{"d_model": 256, "activation": "relu", "positions": "rope", "qk_norm": false, "init_std_qkv": 0.0386, "lr_head": 0.00696, "final_lr_fraction": 0.05}
MLP neurons of a small language model. Each row is named by its layer, matrix (up: input weights) and neuron, and shows model dimensions 0-255. Each number is 500 + 50 x the weight over its row's rms, rounded and kept within 0 to 999. Numbers have three digits each.
After each neuron's rows, "fires in" lists the words (lower case) most often at its 100 highest values on Wikipedia text that the model never trained on.

L2.up500:461575545386462502471509559597470503437493535628525435512476573471508499479513462511446468490473510510632430482563521464536548462534488422467536491464515513519607492505387501497467460527442511431515448467572461489516467525549487529528481438424496515468557551474569545478520607377464377537608565497518553412414573435507472516541500592475467459526466488484411481423505498522461550509472515478398516502590477318564608499470480505442540492442549515528551528593591545551463452466514554506475577469428492452527464488494556553462468469536522535499579597487472558479463458479508473510495563463524514492421473475531445434456573499420539540554427506492525575397441439565512519516516499503522471538436537442506576459500451509417482508465521490501484351509443542512559434482484495
fires in: "went", "w", "go", "comes", "get", "sent"

L3.up117:499486565490478524588615551412470578535534526463505469424488549501533514487605514499498501447575490556538536567499477411464527522480537562548547384463448443517474611488402523466506545467593528523541492457524393470526450565450523510475497467473545359455547433378514475519543461511522480540522439496631379505592570503492517588557525434575472474441409503429480490501466444548487617496535493489499445568541581453522555530513482531512534510450479516502534556601490500507410475533388487485410549517475446569465484478471452505403462482597440583535575510457497413528493420555553481494571498490516519491450569557600499530439480611573513506517418511529561499491456499551455514475515483461475508493564508510480514464517504525504480452469555483548460512473519481397482385462576447
fires in: "m", "ft", "level", "feet"

L3.up842:496416449560513509383506479509564519428581469623426480538523439592592445431536446494463470478404446431500430485548562479526517445544523558483526475511501413501477514544500567459531508460556543499474511493553410573500457465435593507524445525600599410437596447574614510553587427442511469505513471422441526514472494550482494464514536496568521479511596388484408450479492491505533515463342605516528473519478450508433507439500474513456581595575458460533530508516482557497486550413469503506549491524496484574395413545505484516462406511514448564582471579496510484559562464570545500563457470439507520440612483541568460489487489510524528432551437495403479452496605535487516515548490526523522566466478568430561518485518520486480498512478501520451452485553455448449500554442523510
fires in: "not", "no", "notably", "must"

L7.up561:436572446446451449428459564477547405531414419507607533513485417469486464489503534392447396481519506513496461469460563473539527487476468489632512533572465517501544579547545440489516482502564543600505596523574503524515337489522461537499506455455514452477501429511514478555557521494414513480480540506495462490483601496560473447493609530543433541505537443508529410427504553544546484506487504541465517570427573458506592554399522514540421432495515557523544527522480437484473469521550485488561508528505433504509528682442502493515459513449431574478489484496536589550489470478569605422520550449572540428465492484524479510459513549480485478515435480435466466577469488549460421506579450449499460545472528520561520491522531527407482565602506591457634506548423538542494476480526419
fires in: "south", "north", "birmingham", "southern", "accompanied"

L2.up0:486499537441567492463428462450561490507475468551603512454536525441544501520534531464486403495563523563477644467505576498516625547550480519496631500488451396509547485620508439483453563478517512467514506438435457526524459537472482494402549536463448544466503458466524455545499498476511447575509501497441593499568600464478533468442501537526548492514529492494532432459495401571449433483531495532440529551531664467517523544515513526521448452498472490539530514627516454472479539516552499584511574543413407448479451427490531461525439525570512494476492450535502576351451527456395521464459546516590490437493594477614503506528470513422553502452399515575471500454445499502530460473497466438502511469448434492378586524476503541437415465465512577433494416449511506529480517546433461
fires in: "player", "writer", "film", "footballer", "album", "title"

L3.up441:602568513450542497467552551470525396390473486532441514495520533462541461469514543527490509453449535575489508501451515401429513516517476488546548490559538502497507647592541540509539399489629525514526551535528427499445406510549520482471547476443488409498495531398501473415476474514450506545529509498507556515508551413596429524508474619592432494443487510540512536448453569454554442600502419436473483464490556449466535435444506529462563476533497459511471548581442531490528495431522484548484549533448492560506563500409533560472481489496591466407459522537453523483503497562517505575445534500627504561479530551505495454514436498500418575608422510504511418443528473521513538442552587529551597509481623563528466534518589507553471560473500506610598485579486444424498545542438485
fires in: "west", "east", "south", "north", "each", "eastern"

L7.up712:455551462442444380549479509511546537455512480596483637489543556461513454506495467540572497460515506448547581487431517531552515554536466505568638456475524511485500470484509509521455483458478522466493528577527539501523573543455681506488437488523524526459545505476488397591527539469468517608479460501534461530453499434580477529527486584432497492497498523491547486438535520543430494425506463559497499597504461526511560523490464467507537550532533440510539493494476429477533452491501462461624624530478501561504518521510543513487456442386560549453456522512453395468469456597513536443458539480517483442511442442467568474479504507549483469598508451471535465480488559649456532512409538532522578420415580464504618523464499627547539517480451470592477466475469452374456447460615534
fires in: "to", "also"

L2.up261:518473498489570409472441480486526576484480497582463501622486537544491493537499505421425411469447473545483559459452429396570524467549490522547478495561434523491462571443542456467506533547546473594440473555498550510431485534447603523484524417502459502403555484510491547555531536510468427578592437417467464491421507516520439519598379539542598534514420472483422512505526475504465425612444551539515481509481528480424476477516450470446524530490536494551473513434456536473547450453436567636418532574514442486462384490504488578505582480491516500526562560497503477486559472520524464429451495472563520449527463443516591448466497572450500603418396569468439478393533528477574561479540496561444526407480574462527504551533442532422508541527566598531460515531440454542446476496529517
fires in: "family", "co", "website", "children", "county", "wife"

L3.up312:463465520488533478461587525467488539526510573554506417512432567549434569463553450481530389392484518395481468511494470505415573510507489415511535415453483492487548493481479502473520468459549520550546463525526513598469399385469606535524429486523524467430525519542517435458563501517517516474571454482543439552522594464489486469526554546537405499398479377462446477532559489496578595545494389577576427522541519521601522482531400557497453438593471468521497516522407493525460479470569438509465518597526448507543488534557462537492485551513606524462431464548457483532489444511573451459498529461540435513574553599604440519480481543482458417550515572430455463464551538591448437494547509448482449439600548463513455505504517476524487455521608489559593456517538494529497544421452485
fires in: "final", "first", "second", "last", "total", "perfect"

L2.up330:542577467480518465507465516434487445456498446575455519514490482426568568497555514467417525562461481551477571495557539499495547464454517582537435494565474510614540552437435434543465549576531577511491474562513552563455454572521469527476536482528504345529470527434606474547516482425484399435477457492573475466439466510455327493476619509663433553465433558503406416449439482452504407477472412508490482522429575495540495504528572494517494522579531521512543478435470557490486429509572502426522525556482429497465475539469402534476463335567486549474537584485509466502548540508570490496506519457522465427515492517558403437497466575554548485474479553381494490452462457587492513414451469493487555493546554488461496462526529548536475494525530564532546424491452508508525488493504526
fires in: "british", "goodyear", "english", "new", "french", "chinese"

L2.up397:445445538560493499563521512526589484519540433615554456446490477564506450511517532377395494490534423399404496547472535460465484567549505451517470468533560440477452444464484541445440511550441476513406534500502511520458458448447538489486452450487492415472577436537543465515536407522559554431590527447563560469498518471562490507492514566460471504470584403442558525558553596520504478463458548497613403549453469406524442469557388500498551543567531494584487470520452573505451490477506469507550525570537471516512454520580477430504449560459641550453518514540448569507371529508448487506498444452559424555579541575496550481471521484437450532540527498541498458504435548446495508548596487493558595508500617543569512502497441559463569547463485563588468478566448471462499520477447429
fires in: "last", "first", "official", "third", "debut", "main"

L13.up171:451520461442457430483496559592561447442475496506578509538601465511519530481510585510575476492513400502470512535526521479581509477490493422431491498457459462583573487462429544397499471464541453482528448545517506486465468510383504539425623448440486429423464501519551476423555487489426522401541517533518631419513494460562515439516509449445457508403454488439523463502474577487535455449563576510457507525530476495483490545493554533496382514521508517420494581521524520360561567503558487471532538585430500479490537553493553561477528460499458462603480557416403529532513510522470564523571531524520523481468579531515600548471521574535478576447599517544438524425416486477438536449424540580482442462476389558483560489529629429512551562521505541552500474524576488487482485520589457
fires in: "and", "s", "his", "its", "some"

L13.up616:469523509489538448450500494437555430476516441504530447459569433516454468505573589499453517497413551572555490527459520443500472511461534538533496507512524509468491503561514461379499554531492493493508522436453351479451497456481450519456497481552460470484440549532460551602373500460532506444566433466531497532532527509555640478539520499544536522574560565459426468417441503526504565448453478534592542487537538451429534531667468500506522616529452429502547552530466615562527523500556539536574448460488468431484524545501531450474481457535523543481549512479418462465436512617567536523463486423512493457581458545470573474572556522430573477474460526483479582483528478509400597493524502568516476461438538423537605536432442417350522610527510538541488545498516526413492483562530479
fires in: "as", "way", "need"

L2.up393:481441602504501433472472574557495523527491466576545491510535465522566533467566575476501461483428618483500590498504545494497515492609514547435491478503544503540499572538454497489434540511556517545527544551455422532521383538602472572445514442531584440501572454462586448535481495435482461484494486507448530473526484487540398537403452463482403497466519491441535473435504544541428516583538452559488495596596455516547487543629505552462461519420506557541435540537443542431502525574572527499519494495414420486459424617473536521547414494528478453429474481425523491536460424480501598534546589509520443426555467516500552462515483558480440550498525554588531439468442453458456538475536513530435508464540534585435517498458514544460446503392411506447421490517563486465496459353554413
fires in: "while", "who", "that", "although", "though", "is"

L2.up512:447470543399475528492466568425562518552475524490456528493500488440526475534535593523454365427455565411567466497528545582531455485555452452474481452467529426541546559594448507485470548501485542470434456542512528521450450494462508448443498426485552470385585508543573468511460511465549477496508429488568525474566585480591507501483563535543448563390437450378451498458500475511416419479573425486471478509533549512540551557440532474379519487476521479593554507493479466461467502445548510516492515518465517494477485614627474455510494445480472390475459518508486523429530509530652496469463477393435372476491565442552529461477470533406481524469488575488566524483539513529400460524494555512516586422511523588492540472451467529471461511545454460550484445497456462438574494363504463
fires in: "world", "season", "novel", "fallon"

L11.up722:478507473492467477452577461496577526534570428603546458530496385435475579509493492485541500499478403531550597520476524460503497469398456416510460563505445516598501468528425498452437469543531519510382609585549548401486520493496423417505521472523526528529527493519542541471583388442393511511538480442505492510472511502538509478524500568456517578451490596516603535448503447538535520513549456512542491534467542536512512518465545514523495602510464544457547493517445465477545473454450505495625603541457569463566438498523509558519484484509405633515462517516433542503458520518503494460496410463501432537484483561488488422481506595497488575453528579425562556476488486500549495428549522500455472421608471488569673490536362537499535416517488483564508567427515474486469593493509565
fires in: "and", "myrtle"

L7.up28:423554510470536489509517496461530448527618505564552536604504481495547399559533452579479412428461474490554558482433587477524458526475580432464565530463399556474457506579486457450492478447497582480534578501462431554486484530616450518549457480525413438509549442591537515524596524430480532488471513452502485531522521442633553567500414551509516358540556558452530509484468480459550372577489546571508438490559450506554514488538486528463507456506486430569565481500437518452484452429557534563460552487459545423533448543510495537423435527597513477540420413439472421521530466516519560482377577512533504501534421468507472461510528555525562486446502488541480485541473424497534600457562538573489511480405453432392519513496538579479500535457479502495457468493539530400483524481477415
fires in: "that", "it", "as", "to", "up"

L9.up984:473564494482456543476516519550589531436539513529519435445563433563545554513589466477551477483482525421467509445430580515558375456590495470516621454564494485451488529508514501498442586481443602598470472487539401531492548476551382495532464501490478569483484534496430515445504417437489549436547389429498454486594504499575435470561489551356460503461483483495529488475392542465560473563491550596541511529510538479572446475522473532495500566428518537584478484495467462496406436472529426554395472435459407444500484531524476491412433544472465538508476567496480513488497497506482565430514586502519475464519565552527480527473502473554542513455414500461463370598485424495485425459501564505555511492547513483513479369578579487490569468486549575542504499471565494465509392430530460
fires in: "that", "this", "they"

L3.up733:530488503514459454489519463524601529474478436491507599517571420445440462545573457412502535574525472539544503414471587535532574467520467491494486512533544441497484488475399465551425387624503519593498448495602411504475446510477541485603421522484456391449517516551540524554450596483506458451545510512435518457554545533523566469516539498464559459487587445469475584514444408590528474491560389562528451522383487456408500408514502539421480524468454486530481475481515518446586458495482567486588579509508422478463501517545457461467552516562434531486548463558465446460577497574410545513493510473507477483542484461628541438336508465523489521495532543429524496468507499427434473503541477433461427455450463397549519477534462531443405506533455448513550452410493518476481464484493466
fires in: "new", "san", "my", "winnipeg", "myrtle", "long"

L3.up931:496514566495499493471451505532431513468464522598477548470500488511481427441523524459526450559522527439455444507598506475648487588515543527434469416464466494525538530559442502539379520476470552517543578540465512491510487484438574560493435451521492452448474499491496620511640533454430502457528497382590446520574565497521576469552580479522458445459475447439533534470450512493515521526407413532493515519551461539427573485534517444423549525515462419600373477504570494506518412443486460506490603566544523478582500605469480559510518495471543611564594497516494485525500488539478549505446503489550434517573444482546546535417564593478465509515466568533503489550525492497418608442485539496452476406554556528568478525415518517617479537547439485521528401475458485485447588466496455
fires in: "city", "town", "county", "guizhou", "austria"

L3.up679:487500556539513502411419547535568451545580426566445438561493474419489566463601560449515515471498511466521392507503508429536559523574535528425683504557586479496520548513468453522539495573526517512591431465588532586499408457454488535451586513471492535422511423435537509437562492413547457494493523509504492496425537449537527594527438512525477517512497486481479561417574499535482494514439479495475504498484496455474490456592467595536505482598518514523596525443481507511481500498493537506456577511511471417459506593515398486576464469590457553489426490548414542419551461523439490548490533471483499429458575576545533457480611529518520412673502479471442493511534476549425497453416472483540472519498517554528522511466489530506453546408450400554493426449539429445465495498558567
fires in: "career", "age", "contract", "time", "period"

L11.up38:540548564476462540510517468547572445516552460626570495580545581545413607438508452554592484499523552509448488557525555479491496551495512522507509492486453539420392500512523471524482498524531577560482513494550445514530443499480461582471429457545575455483460413452507486464501454479459606498462458378488475498518488492543458516541552491461457501575468495454381448539394494504443482527505526454577440483492569503529476533461492510509530603475537489578455515543401596571458448585419441516601559553601499475490445577508373606507520488461553484501613512530502407440364468617449470433557393445532477506484459507531533470513545574453560500514431553434489469536538493520494515521548574514474574471516479484557570451548428506510504484588456417449509477451519451469468501458492509
fires in: "a", "and", "also", "an"